Part of a small language model's weights.
Training: a variant of Muon for these matrices, 529M tokens, 8075 steps.
MLP neurons of a small language model. Each row is named by its layer, matrix (gate and up: input weights; down: output weights) and neuron, and shows model dimensions 64-191. Each number is 50 + 15 x the weight over its row's rms, rounded and kept within 0 to 99. A neuron's up and down rows have the sign that makes its largest values positive.
Before each neuron's rows, "fires after" lists the tokens most often just before its 100 highest values on Wikipedia text that the model never trained on.

fires after: " |\n", "0", " of", " was", "5"
L7.gate553:70 65 44 64 47 30 61 43 43 43 63 52 51 50 50 72 49 29 39 43 44 32 79 73 51 42 45 21 66 51 50 47 44 48 38 12 38 58 28 47 28 35 58 30 27 42 51 61 55 62 34 30 82 40 50 42 38 55 38 42 41 62 37 62 34 65 46 49 47 49 31 44 45 55 38 43 23 48 47 65 68 50 55 28 71 36 60 39 61 67 50 78 36 52 46 43 52 43 55 44 38 54 52 53 69 51 39 44 57 41 64 43 65 35 43 15 43 58 38 58 42 54 61 47 74 25 60 73
L7.up553:47 29 55 50 66 38 50 42 69 53 14 57 27 35 37 56 43 52 53 38 42 31 68 62 52 28 51 61 26 64 52 28 67 56 77 16 40 40 52 38 64 62 65 51 52 74 57 53 40 41 76 50 25 68 50 51 48 49 34 72 30 53 43 33 50 50 15 36 37 55 34 36 47 41 31 61 51 50 62 32 62 43 58 34 64 46 49 37 66 59 34 51 51 57 31 27 52 62 45 63 40 52 32 47 68 33 59 35 52 31 67 51 39 41 57 42 47 57 49 63 81 36 40 37 70 27 43 59
L7.down553:57 64 41 39 35 37 78 40 60 63 50 47 53 62 62 47 52 59 62 77 48 58 84 54 39 64 67 50 39 48 81 56 84 35 93 51 48 73 47 32 64 51 29 31 62 61 59 65 40 55 41 66 80 71 32 41 31 30 61 56 76 42 57 50 44 65 56 42 42 49 38 55 59 07 53 31 38 46 48 33 35 55 21 54 59 61 37 38 56 63 59 33 66 26 33 42 65 44 33 47 36 71 48 52 47 49 45 59 67 20 33 58 59 67 46 21 81 40 60 81 66 35 62 47 42 57 45 44

fires after: "b", " O", " V", "L", "r", " B"
L7.gate691:04 42 48 44 56 66 58 49 19 73 65 40 47 43 35 52 63 48 36 36 55 34 59 49 52 31 56 46 46 51 41 29 69 28 28 45 49 46 57 43 41 71 32 58 61 31 60 70 44 25 25 42 59 76 59 38 44 52 59 69 36 22 31 37 58 48 68 12 33 71 36 48 30 56 40 47 63 63 75 46 51 69 51 44 74 47 46 46 60 35 67 72 57 46 69 64 31 48 70 62 45 41 57 76 35 61 67 42 30 49 52 49 63 43 56 44 42 46 63 63 65 58 30 44 64 68 46 67
L7.up691:51 30 67 28 50 25 39 61 77 42 55 70 33 62 81 64 43 23 27 57 32 79 62 42 40 45 65 29 40 74 40 46 55 43 53 41 65 57 37 55 63 61 45 55 29 46 06 45 42 49 43 53 63 77 44 70 62 75 56 34 78 39 68 55 69 39 59 57 43 48 52 48 76 58 52 43 76 65 62 36 50 58 35 24 44 47 62 46 63 52 70 30 55 63 31 67 63 71 40 31 39 27 38 45 48 50 49 24 32 37 35 42 35 74 34 59 32 58 40 45 51 67 58 31 57 23 73 75
L7.down691:30 39 77 63 41 56 56 36 61 40 59 76 23 41 20 26 42 36 56 46 57 25 92 69 69 89 31 54 36 47 68 68 46 43 50 56 69 30 22 56 42 64 71 71 74 30 43 53 66 44 51 54 28 66 74 50 64 72 33 72 26 52 53 69 55 47 66 47 62 30 32 41 23 66 65 68 38 57 59 70 46 60 41 48 34 50 44 44 54 67 52 39 57 56 39 37 49 60 64 62 46 36 35 70 39 23 56 69 40 82 51 30 51 58 32 38 59 36 51 18 53 77 56 38 56 33 51 37

fires after: "′", " S", " s", " V", "qu", " mag"
L6.gate272:69 61 47 75 39 37 78 41 35 71 52 40 73 40 50 66 48 62 58 41 54 26 17 48 35 48 22 41 44 36 50 77 56 60 23 38 44 58 68 44 57 64 33 78 24 57 43 52 63 53 61 49 42 40 34 56 18 52 73 59 54 67 62 47 65 66 48 49 64 85 47 39 50 67 52 51 56 33 71 70 60 41 33 31 73 28 45 61 40 33 38 60 26 52 41 29 30 51 80 60 48 71 60 86 55 47 14 40 59 42 65 53 57 72 64 67 55 62 53 70 49 52 27 49 37 37 33 31
L6.up272:63 76 62 38 38 14 81 31 45 23 71 61 42 48 46 55 23 56 59 73 38 30 53 24 72 25 55 56 38 45 75 46 57 76 42 31 51 49 24 44 55 58 31 73 61 75 35 44 74 38 43 38 67 42 63 16 38 32 50 55 70 33 61 35 65 64 57 77 52 47 58 38 46 63 38 56 40 27 59 71 51 52 70 92 45 19 54 44 38 39 36 64 21 28 41 49 48 60 61 27 26 60 35 71 35 43 43 55 62 50 50 45 48 54 41 49 47 46 50 65 42 68 71 63 15 40 40 49
L6.down272:55 40 70 63 21 83 54 55 56 64 45 47 37 63 32 46 58 53 66 88 52 73 49 29 58 51 54 63 68 48 46 44 15 68 35 32 73 62 38 37 45 33 23 31 41 70 41 34 70 30 56 23 40 60 45 46 72 46 55 38 56 54 52 48 19 53 65 63 59 47 59 64 77 79 22 28 35 71 70 64 54 30 73 57 48 41 37 52 65 40 65 70 40 34 61 32 16 42 16 56 54 50 53 79 46 24 58 64 66 51 50 61 64 49 46 55 55 33 46 52 54 39 17 43 60 31 45 72

fires after: " the", " Air", " r", " air", " p", " d"
L2.gate327:42 53 62 68 59 43 35 58 41 84 34 56 44 68 28 64 63 76 49 40 49 54 28 36 26 55 32 59 67 38 47 28 62 70 39 41 46 48 30 62 27 78 42 47 21 48 44 32 44 38 35 64 63 53 45 64 28 50 33 51 77 59 76 68 39 68 35 43 71 61 43 51 57 39 51 53 53 42 43 53 65 23 50 49 49 37 38 34 45 47 53 39 62 55 29 57 49 57 62 72 51 59 41 46 60 57 58 59 25 26 46 39 16 75 21 75 38 47 17 50 13 37 40 62 59 50 57 38
L2.up327:47 58 64 52 53 52 30 63 59 88 35 29 56 43 21 53 40 26 35 65 29 49 47 27 89 68 40 55 58 62 74 52 49 57 41 54 58 49 58 49 46 44 43 50 50 56 44 62 80 52 44 67 25 60 53 42 34 41 45 40 59 41 44 63 45 63 12 52 53 63 47 47 71 49 30 22 47 32 53 38 76 56 48 35 76 53 48 32 89 16 59 51 41 57 45 80 47 52 36 33 62 92 34 17 37 57 44 36 28 50 53 57 35 47 58 44 62 46 19 42 49 68 69 65 70 31 61 79
L2.down327:50 20 55 61 34 47 61 32 87 57 52 55 58 32 54 43 58 28 48 22 64 59 33 62 59 77 49 60 75 40 54 76 62 51 36 56 24 60 68 52 53 45 51 49 60 51 35 59 47 41 60 22 54 45 70 40 54 48 37 44 60 38 23 47 16 42 51 58 74 42 68 41 46 59 37 45 40 47 77 40 30 49 19 48 67 64 57 67 55 57 40 42 35 55 40 63 60 64 52 39 39 67 41 57 58 70 43 49 79 71 80 56 52 34 38 47 52 62 38 42 40 47 74 40 28 43 51 32

fires after: " |", " for", " E", " B", "b"
L7.gate398:47 54 53 32 51 55 52 42 28 48 63 63 71 63 62 46 58 47 50 43 53 62 69 52 57 26 50 54 67 64 64 40 61 60 31 45 44 45 44 86 37 55 56 59 44 70 49 34 48 53 45 36 69 56 72 44 41 62 46 77 43 63 60 63 46 65 63 36 31 55 29 86 71 83 58 58 58 54 40 67 41 49 56 25 37 59 26 38 31 47 33 48 21 66 61 40 65 62 60 55 53 64 63 39 54 53 37 40 44 37 55 77 39 77 93 48 60 44 50 68 48 76 48 45 35 57 46 32
L7.up398:29 50 52 53 61 69 53 59 75 50 48 46 42 62 48 81 77 62 50 34 72 49 47 63 61 59 59 51 44 47 62 34 46 33 68 63 68 64 35 60 26 59 56 74 51 53 47 51 49 66 55 57 50 78 71 53 57 39 21 22 64 75 34 29 44 42 83 53 53 50 30 44 30 50 67 42 49 26 65 66 31 70 37 32 47 39 40 52 63 54 78 29 67 77 32 41 56 70 20 51 42 78 49 43 51 44 35 64 27 62 49 41 56 70 71 34 20 45 40 19 42 52 41 61 33 52 63 53
L7.down398:36 99 46 39 73 40 48 40 39 46 42 46 38 19 65 54 74 37 44 42 24 34 41 33 77 38 23 70 75 54 41 77 42 51 53 54 58 59 36 54 31 49 63 67 60 47 30 45 38 56 53 43 41 47 49 46 67 28 55 53 34 56 57 48 40 54 33 52 38 66 52 53 48 46 69 72 65 91 46 43 54 62 58 50 23 37 16 37 30 33 40 41 48 63 61 45 48 63 63 65 34 60 24 35 58 57 42 48 60 68 54 63 49 39 52 66 34 53 45 23 41 37 39 32 36 41 86 49

fires after: ".\n", " ===\n", "\n", "==\n", "===\n"
L2.gate695:26 77 54 64 60 53 39 40 74 54 56 32 48 70 35 45 45 57 61 77 54 53 56 35 71 36 33 30 33 53 32 83 47 47 62 46 75 65 69 73 57 31 42 59 35 61 67 69 66 53 58 43 67 46 64 39 37 53 50 79 39 43 62 37 51 26 48 63 75 64 55 31 56 51 54 81 62 55 23 47 38 60 68 49 52 61 49 25 51 22 75 72 39 37 44 32 57 72 60 62 59 52 33 46 41 43 47 56 32 47 49 47 65 55 33 56 50 64 40 27 52 57 37 56 50 46 25 51
L2.up695:36 56 31 67 51 54 31 35 41 38 63 57 27 58 61 58 52 50 43 57 49 72 52 36 55 49 22 34 45 42 67 71 28 66 76 27 47 68 47 65 58 48 50 45 45 72 78 57 48 64 69 40 71 60 63 41 37 41 31 75 49 45 69 28 34 39 49 53 73 27 43 42 47 68 46 64 35 35 68 18 60 49 50 51 44 45 39 54 67 24 56 62 50 48 45 25 64 61 55 21 61 23 50 41 32 32 48 33 52 32 87 42 53 52 50 64 45 47 45 36 65 42 57 52 60 49 32 35
L2.down695:46 56 54 45 54 70 69 66 30 38 39 54 07 81 46 45 53 52 67 77 91 69 40 40 69 30 53 41 67 62 61 56 44 57 60 20 35 54 72 45 42 44 65 32 26 56 55 55 60 63 55 78 38 48 46 56 34 49 57 51 24 76 56 37 46 39 50 43 50 69 62 52 41 24 58 50 26 68 41 35 55 72 34 64 73 46 38 68 50 46 57 33 61 48 69 65 45 55 63 59 37 37 32 27 66 57 35 55 72 43 56 40 53 48 51 61 22 62 49 64 65 30 64 41 72 74 36 51

fires after: " |\n", " b", "b", " c", " B", " comb"
L2.gate683:64 60 59 48 68 60 70 23 64 28 38 43 64 52 18 59 24 48 61 46 67 30 55 46 52 49 20 39 57 50 69 40 41 56 31 45 68 55 63 36 33 70 54 34 60 24 59 63 37 59 20 75 56 81 65 43 33 56 66 34 48 63 63 38 64 38 73 36 47 69 41 46 55 49 33 51 53 56 48 62 49 24 43 37 51 47 40 47 57 65 40 54 45 50 53 56 54 32 43 58 21 60 54 44 42 37 13 34 57 38 58 62 43 35 73 43 38 69 61 55 33 43 47 60 42 48 46 35
L2.up683:59 48 47 59 58 76 53 71 61 37 16 68 41 42 23 67 53 38 41 37 49 17 58 49 31 39 34 59 51 69 38 53 20 51 61 33 54 70 38 54 50 51 36 30 44 49 33 74 33 59 48 30 49 65 63 73 09 62 61 45 53 28 30 31 15 41 67 72 37 77 36 56 76 40 39 46 31 37 70 37 64 33 41 45 67 48 62 59 40 62 56 59 49 47 26 44 44 51 26 22 46 66 67 61 46 30 33 69 28 46 37 43 33 56 61 42 36 50 42 60 51 36 42 42 44 40 49 61
L2.down683:42 51 34 50 73 29 31 63 57 50 62 47 58 41 39 51 42 40 48 48 69 34 33 56 63 67 80 61 10 30 46 49 51 32 62 43 39 57 52 40 41 76 47 52 51 42 23 38 62 57 34 55 48 49 64 49 47 42 63 48 52 38 47 49 37 34 66 25 38 54 71 42 61 77 62 27 41 53 67 68 57 54 62 57 41 34 42 79 65 19 41 47 67 58 66 36 79 41 73 43 57 41 63 59 48 51 54 34 52 56 89 47 72 62 64 53 15 34 50 31 62 63 37 55 39 46 30 54

fires after: "==", "===", "C", " O", "\n\n", " "
L6.gate428:62 44 59 35 46 45 44 44 34 40 75 07 41 59 46 61 42 26 77 45 64 50 43 40 32 59 79 40 33 54 40 65 43 36 29 56 69 77 59 69 61 74 18 59 28 51 67 61 59 60 63 29 46 68 64 42 45 66 47 73 56 51 28 34 52 45 65 52 67 01 69 51 64 56 33 68 61 39 49 63 49 42 47 57 62 48 59 50 52 21 45 40 70 31 65 59 49 81 61 30 25 44 26 61 58 34 34 49 59 74 44 40 66 20 73 28 71 75 50 43 56 24 30 50 31 36 57 51
L6.up428:34 45 38 46 35 46 31 31 79 40 67 31 79 32 41 66 73 38 78 60 41 69 54 41 50 55 44 55 46 58 26 60 57 28 16 62 56 51 56 71 30 67 42 65 65 92 63 21 48 60 67 66 43 44 53 29 42 15 61 38 48 89 74 43 54 54 53 50 25 25 54 45 73 42 52 55 64 56 44 18 41 42 68 49 51 37 47 53 61 50 85 42 50 47 43 36 70 51 57 67 54 30 48 64 66 38 77 38 38 39 34 48 32 30 49 30 69 62 59 62 41 50 45 81 54 50 65 51
L6.down428:51 40 55 39 65 47 23 56 44 72 58 71 61 58 37 48 33 73 53 55 47 70 35 69 44 49 74 45 57 26 25 61 18 25 54 42 52 38 44 32 36 64 48 53 58 41 66 57 44 64 59 54 61 32 61 50 74 60 53 46 54 61 55 89 55 50 62 42 71 45 46 47 44 55 33 33 44 49 50 49 40 74 45 54 31 78 55 51 48 57 47 47 51 45 86 52 62 48 40 48 50 66 63 52 56 49 25 34 55 65 30 70 53 62 38 71 73 64 43 35 51 68 36 31 55 66 51 55

fires after: "u", " se", " com", " was", " O", " Total"
L5.gate464:39 42 45 56 50 69 44 37 31 84 21 49 72 70 51 81 46 73 54 32 58 37 62 51 41 52 53 22 54 64 58 37 38 45 48 43 52 42 68 45 57 64 31 54 60 44 47 59 38 31 22 20 43 44 90 49 52 65 56 66 52 61 51 41 36 90 53 56 58 73 31 42 45 51 54 59 27 55 64 44 55 68 48 57 37 56 42 33 54 91 70 42 36 59 38 41 58 43 50 47 49 52 49 40 58 25 69 31 65 67 21 57 47 48 36 68 14 69 66 60 70 44 65 36 60 50 58 52
L5.up464:63 46 79 61 62 72 46 37 62 42 34 74 31 21 68 63 33 52 36 44 26 56 68 46 42 60 73 31 16 14 64 51 62 81 38 81 58 57 41 43 53 67 75 67 37 42 55 48 49 23 48 51 28 40 64 28 52 29 58 82 52 71 52 61 55 65 90 52 65 43 61 55 33 45 60 39 69 30 49 36 39 46 52 59 22 64 41 38 55 56 21 59 56 52 63 43 53 68 54 50 46 41 50 50 78 35 64 58 56 90 43 33 48 62 52 58 49 38 59 48 64 55 29 39 46 26 49 32
L5.down464:26 45 78 68 28 37 68 29 16 47 40 43 64 38 43 67 37 42 83 46 32 48 58 30 44 25 48 54 63 60 51 40 57 61 59 77 49 57 53 32 39 70 66 47 23 61 54 27 65 44 44 64 64 45 46 66 43 52 49 59 38 58 39 57 54 38 27 48 79 52 29 44 26 64 68 43 73 35 69 58 31 68 18 63 56 54 19 23 45 58 48 51 47 61 58 49 28 66 52 44 57 51 91 38 64 30 41 57 41 44 32 44 46 52 41 33 51 48 74 50 43 45 73 91 65 42 50 48

fires after: "\n", "ans", ")\n", " I", "2", " A"
L5.gate455:39 60 63 44 30 74 50 37 64 37 49 54 59 62 75 58 55 65 48 33 61 77 70 53 40 36 36 63 91 50 22 69 32 54 62 55 37 48 49 53 39 35 78 58 57 39 51 61 47 39 46 53 27 40 63 60 73 69 31 61 40 54 34 40 60 69 56 47 33 54 55 57 36 40 72 45 49 73 58 43 13 57 40 46 66 58 55 22 40 31 40 44 33 59 62 70 47 28 36 56 20 34 48 54 55 72 33 53 60 56 53 37 73 37 49 67 79 53 61 59 21 69 75 29 23 55 50 54
L5.up455:52 57 36 51 39 54 48 59 47 67 26 61 65 55 77 45 47 28 73 52 62 37 83 47 46 62 52 73 78 40 22 53 53 48 60 42 24 47 20 49 41 54 54 56 47 42 62 49 33 35 51 29 26 36 57 56 34 71 30 51 64 37 81 45 33 79 39 51 43 75 45 49 55 67 52 52 57 58 15 45 68 48 55 45 42 44 39 31 23 14 33 50 51 66 38 69 32 28 66 73 25 58 51 63 54 59 26 85 71 65 73 42 49 47 43 56 58 46 75 69 53 60 59 39 42 86 41 51
L5.down455:52 40 71 49 62 46 48 72 59 59 43 17 53 47 48 48 54 38 35 88 48 64 56 60 43 68 40 38 51 64 47 57 31 55 53 70 86 18 48 59 38 59 46 64 40 38 71 58 52 60 47 56 55 62 43 47 55 38 62 55 49 50 65 54 50 47 60 65 61 58 63 54 41 24 42 62 36 55 47 43 24 65 13 76 28 63 79 61 52 86 69 58 48 32 49 36 51 55 37 51 50 33 26 47 53 57 60 18 32 64 53 34 64 34 22 61 64 35 73 34 65 53 58 55 37 57 52 80

fires after: ".\n\n", "\n\n", " |\n\n", "==\n\n", ","
L2.gate330:63 55 48 54 59 84 66 43 26 72 43 71 47 52 28 61 54 68 37 50 41 34 57 62 47 37 52 47 38 55 51 37 31 67 63 89 48 37 52 73 39 27 34 44 52 22 33 55 38 57 59 54 74 70 63 29 68 32 54 49 58 37 36 13 58 47 36 56 51 26 29 35 48 31 61 39 33 38 28 40 77 53 59 50 29 63 50 68 40 34 47 68 18 67 87 53 38 60 44 58 57 33 51 54 38 39 62 60 46 51 45 53 57 65 43 62 35 47 22 25 29 48 34 51 56 34 49 60
L2.up330:46 61 41 33 43 69 53 47 41 58 38 57 51 53 41 45 34 59 42 52 30 35 31 58 73 55 40 65 53 67 51 49 32 50 46 81 40 59 36 49 45 29 38 49 55 24 54 47 62 31 40 26 62 58 51 43 26 37 42 33 55 34 24 27 51 29 50 63 44 32 50 35 60 47 60 46 53 46 44 39 64 46 75 64 23 53 64 46 33 43 58 45 46 82 84 24 25 43 60 46 40 08 44 51 55 30 54 60 59 27 48 45 67 67 32 44 27 59 56 39 40 83 51 42 51 42 49 42
L2.down330:36 50 54 48 43 63 57 67 43 52 45 79 48 38 37 41 25 43 47 61 58 53 42 40 64 36 58 64 34 46 65 50 54 51 53 61 47 58 76 50 56 45 65 67 68 49 43 62 31 64 47 63 75 58 64 45 55 35 38 42 49 47 49 09 43 58 45 74 28 44 62 51 62 37 47 37 45 51 54 58 45 65 64 47 60 20 49 46 58 68 39 60 55 61 68 39 61 46 49 54 73 37 55 41 58 43 52 35 64 51 63 28 54 87 21 47 79 44 55 43 82 69 54 35 54 43 33 51

fires after: "\n", ")\n", "'\n"
L9.gate114:33 48 50 31 48 53 38 47 47 25 45 73 31 33 48 63 66 46 86 36 55 57 32 42 60 47 56 56 73 51 40 85 53 64 79 48 45 58 80 55 38 50 47 62 42 26 51 50 45 57 41 52 33 47 16 38 47 60 52 52 46 70 60 46 38 50 68 62 54 57 37 57 81 60 64 45 30 49 31 12 44 24 57 34 25 57 64 31 32 39 51 81 55 40 67 50 50 20 40 48 61 56 52 53 53 40 68 38 53 53 44 46 74 60 54 41 50 56 64 67 65 37 38 50 50 35 43 76
L9.up114:38 47 37 43 42 82 39 40 56 37 77 61 58 58 75 43 27 58 66 39 48 51 75 33 78 49 49 74 56 58 33 76 51 18 53 43 39 46 80 52 54 34 43 37 63 40 48 14 56 58 45 40 57 74 49 29 67 50 50 77 60 65 47 58 39 47 20 53 57 44 44 53 55 71 38 29 31 60 33 38 54 52 36 37 60 37 44 35 38 25 63 79 65 59 53 00 47 55 71 51 58 39 41 25 68 46 67 40 51 35 48 52 77 29 45 47 34 48 44 70 60 45 57 57 46 64 29 91
L9.down114:50 75 41 85 53 68 44 47 54 49 33 74 39 36 66 25 62 30 42 56 40 65 63 42 34 43 60 64 49 35 51 61 64 65 86 36 49 91 67 54 43 64 51 71 41 59 48 59 62 07 61 47 53 84 60 36 37 63 65 48 50 65 40 42 34 45 51 57 45 53 53 45 48 27 91 41 57 72 51 70 45 66 22 60 44 63 47 45 56 45 44 39 53 52 64 31 40 35 53 24 66 52 17 69 45 50 70 35 79 77 56 82 35 76 53 60 32 43 35 47 51 61 68 48 79 36 31 51

fires after: ".\n\n", " |\n\n", "==\n\n", "\n\n", " ==\n\n"
L2.gate169:32 59 56 37 59 30 72 31 63 50 52 48 13 39 43 60 24 73 58 49 52 27 65 66 59 54 66 18 53 35 73 61 32 33 59 48 59 42 61 83 69 75 35 80 44 68 67 71 55 52 43 40 83 66 74 46 34 50 30 71 33 54 65 60 53 56 61 50 60 64 73 30 33 41 49 43 38 44 53 36 51 68 78 19 63 30 56 38 57 50 50 62 59 78 61 49 64 47 36 52 45 29 60 52 43 40 42 74 65 57 50 59 66 70 48 55 39 85 53 31 35 45 41 38 60 44 40 42
L2.up169:47 55 65 32 45 10 35 45 64 40 53 29 39 55 41 63 30 55 61 33 74 70 82 43 61 21 45 38 52 46 66 60 31 46 34 49 59 53 44 75 49 75 49 59 47 88 56 86 48 51 51 59 58 34 76 58 20 49 46 55 23 44 58 21 57 75 44 48 41 56 60 62 49 82 58 34 61 28 37 61 63 58 62 52 47 73 59 36 52 54 63 52 47 39 46 51 44 53 44 34 48 58 37 50 33 42 26 76 26 47 59 64 68 50 78 65 72 93 47 66 67 52 33 21 74 55 49 46
L2.down169:33 73 32 39 98 21 49 45 52 34 35 58 52 54 23 62 28 38 33 48 45 68 45 45 73 19 31 26 59 36 49 28 26 40 40 59 85 56 66 65 51 50 32 39 83 62 35 42 28 27 44 55 61 70 78 54 45 32 68 78 57 52 63 38 38 63 36 56 41 37 25 40 53 63 56 34 19 81 47 46 58 66 40 45 51 63 40 47 43 49 75 73 75 64 33 50 30 50 21 21 60 42 59 88 62 43 59 66 49 59 40 51 44 77 44 68 73 52 40 50 57 57 36 22 53 35 59 46

fires after: "==", " (", " \"", "\n\n", ".\n\n", " =\n\n"
L10.gate510:60 62 31 40 61 58 60 48 68 46 51 47 35 71 35 67 39 32 42 53 73 84 30 67 67 76 92 49 25 48 36 60 62 39 47 35 52 22 60 11 70 60 53 49 71 36 39 54 68 57 41 39 36 57 60 37 59 73 35 50 69 56 67 44 53 60 45 49 51 83 40 43 36 64 71 48 47 53 44 35 28 80 36 52 72 40 74 15 29 47 63 31 47 68 34 57 47 76 42 48 29 48 40 38 64 49 44 54 53 55 52 50 41 56 62 52 23 27 65 52 34 56 51 74 37 44 49 33
L10.up510:73 44 49 59 48 42 52 53 70 37 24 67 58 59 53 36 42 44 66 60 58 16 58 64 61 54 41 55 55 62 53 25 23 72 57 77 53 37 46 56 58 48 33 51 26 69 48 68 47 58 57 77 68 47 47 58 42 53 68 23 48 41 69 29 33 54 37 56 26 70 46 67 36 51 49 35 49 54 37 63 49 50 66 19 57 47 46 59 51 34 47 41 29 30 68 47 21 37 46 58 57 55 43 67 54 58 69 35 22 28 17 33 54 75 30 76 40 52 46 47 63 40 21 37 78 46 61 45
L10.down510:66 39 34 72 39 53 67 82 42 40 14 85 52 58 49 49 44 45 56 49 43 50 35 75 67 43 44 55 52 79 72 52 45 50 55 63 34 31 15 46 60 72 45 70 24 65 50 86 56 42 51 81 71 53 50 48 26 66 63 45 68 39 41 40 46 64 17 48 53 45 35 42 81 45 53 58 31 60 31 60 37 56 89 12 54 33 48 36 48 38 33 45 60 55 25 32 58 31 35 37 50 72 55 56 32 14 68 58 52 27 64 54 36 43 55 65 57 40 64 58 69 54 18 62 54 66 35 63

fires after: " R", " W", " T", " S", " s", " B"
L6.gate474:63 78 55 51 30 39 54 43 32 62 42 62 48 48 54 49 48 41 56 73 51 48 47 51 75 36 79 38 55 37 46 64 71 62 49 39 76 54 66 51 44 47 40 48 74 27 46 57 58 76 65 46 43 47 47 51 48 81 42 68 38 47 20 51 47 61 74 35 74 95 47 65 44 66 57 57 71 14 32 77 58 52 45 41 42 53 66 38 67 37 46 45 18 31 45 58 48 46 27 39 45 71 70 70 24 54 46 62 53 44 55 17 46 36 58 98 60 69 40 64 51 27 28 70 44 55 33 40
L6.up474:48 40 67 49 39 44 75 65 28 18 38 29 35 30 33 52 44 31 37 63 31 60 86 63 38 64 72 48 35 31 31 48 59 34 45 44 79 18 58 75 35 22 40 33 58 45 55 60 86 46 27 49 57 70 69 26 50 53 65 36 43 72 53 62 38 65 70 46 56 75 53 47 55 46 55 52 51 56 28 54 49 36 65 39 63 30 49 56 22 35 30 43 40 32 26 28 47 40 56 43 68 47 63 55 55 63 64 60 38 54 46 46 78 45 33 32 51 45 66 36 64 58 49 48 54 10 65 55
L6.down474:67 69 45 52 68 40 61 14 70 53 49 43 52 62 65 54 63 43 82 63 23 46 40 54 56 53 56 19 73 63 56 36 60 56 58 75 41 26 56 42 73 34 39 54 48 51 45 45 38 55 61 28 82 36 63 58 64 52 00 57 40 53 46 53 34 25 46 61 58 19 61 44 48 53 56 63 54 45 66 63 47 28 22 43 59 55 56 53 64 40 37 40 73 50 31 57 34 39 44 37 27 56 63 32 63 65 60 57 54 52 64 35 85 32 90 68 53 68 57 40 61 10 40 68 43 39 35 48

fires after: "0", "5", "3", "6", "1", "9"
L5.gate224:66 48 73 65 44 40 32 57 49 64 53 61 74 37 68 33 36 41 28 76 46 25 67 41 75 72 84 40 34 90 46 35 38 36 59 58 56 36 31 69 26 73 44 50 29 47 80 71 46 55 46 50 14 17 71 50 63 43 45 68 32 37 44 39 33 83 38 58 19 62 41 50 33 45 35 51 56 76 53 65 41 59 85 34 35 48 57 55 64 57 33 66 49 72 34 45 50 51 64 40 26 68 40 64 48 65 34 36 36 56 33 80 45 27 68 74 69 65 63 57 60 17 32 68 42 40 45 67
L5.up224:32 44 36 68 47 35 60 62 42 65 38 55 69 00 43 55 34 51 30 66 53 43 72 52 46 38 64 45 32 68 03 48 45 57 63 25 55 37 27 48 41 61 57 67 52 50 68 68 79 28 53 13 49 27 73 34 78 72 41 68 49 35 72 00 47 60 28 57 34 17 44 41 46 58 39 59 46 84 51 66 71 32 58 37 30 70 68 63 53 30 34 71 30 68 48 30 54 25 44 44 30 66 55 80 45 56 42 55 57 35 39 64 42 45 65 41 40 54 44 44 35 28 54 53 62 37 61 70
L5.down224:51 47 69 68 61 12 78 75 79 28 69 59 63 44 68 46 70 54 39 56 32 28 53 62 46 48 17 48 64 84 40 44 42 15 55 38 54 75 36 41 62 44 50 49 19 63 84 53 51 78 31 23 48 37 25 32 62 31 50 45 59 50 59 53 39 67 54 46 39 65 38 44 36 67 78 53 35 65 38 90 54 46 42 58 56 40 53 39 62 55 47 64 46 59 45 66 67 42 43 46 50 59 77 58 56 49 27 30 78 67 33 67 40 30 62 63 63 34 47 53 49 21 37 31 40 30 41 55

fires after: "==", "-", "C", "i", "E", "==="
L7.gate50:47 68 29 51 28 37 57 35 50 60 58 52 61 44 40 61 60 31 51 57 33 65 45 43 42 52 75 38 59 53 56 64 61 28 77 50 74 17 75 60 47 75 23 31 55 47 58 65 73 50 56 32 09 71 49 27 48 71 59 51 44 78 81 40 51 59 63 61 65 33 51 71 21 48 49 53 48 26 72 64 50 58 41 42 75 41 64 62 51 43 55 41 46 75 54 27 42 64 49 39 71 19 48 48 41 55 44 56 49 30 52 48 47 34 72 39 22 15 66 42 25 69 45 46 31 30 03 42
L7.up50:09 51 36 59 69 25 52 21 47 40 68 40 25 67 41 60 67 35 47 48 58 63 51 69 65 54 50 66 41 74 50 45 49 27 32 28 81 44 28 54 50 48 58 67 62 52 63 29 52 54 50 25 55 36 43 47 42 60 48 36 47 58 54 65 81 69 38 44 20 54 71 34 73 73 73 68 42 66 34 25 61 57 40 28 58 58 56 57 54 30 56 47 58 92 70 58 54 33 43 64 27 49 85 46 55 47 37 38 33 84 44 56 62 63 60 82 32 39 17 31 66 36 58 43 47 43 28 53
L7.down50:55 34 40 62 72 81 63 21 47 52 49 42 51 46 39 33 63 60 54 41 63 68 47 52 41 27 39 64 64 46 44 35 30 45 48 36 86 25 50 60 74 62 61 42 50 34 64 40 44 46 47 36 35 70 37 53 60 32 68 61 47 40 24 46 37 58 39 38 53 39 40 35 68 49 59 27 61 64 30 39 61 37 57 43 38 56 60 75 55 47 70 35 48 35 47 47 49 50 22 55 35 30 37 31 65 41 45 42 59 40 75 37 46 82 82 83 22 53 47 51 39 31 17 52 42 58 46 64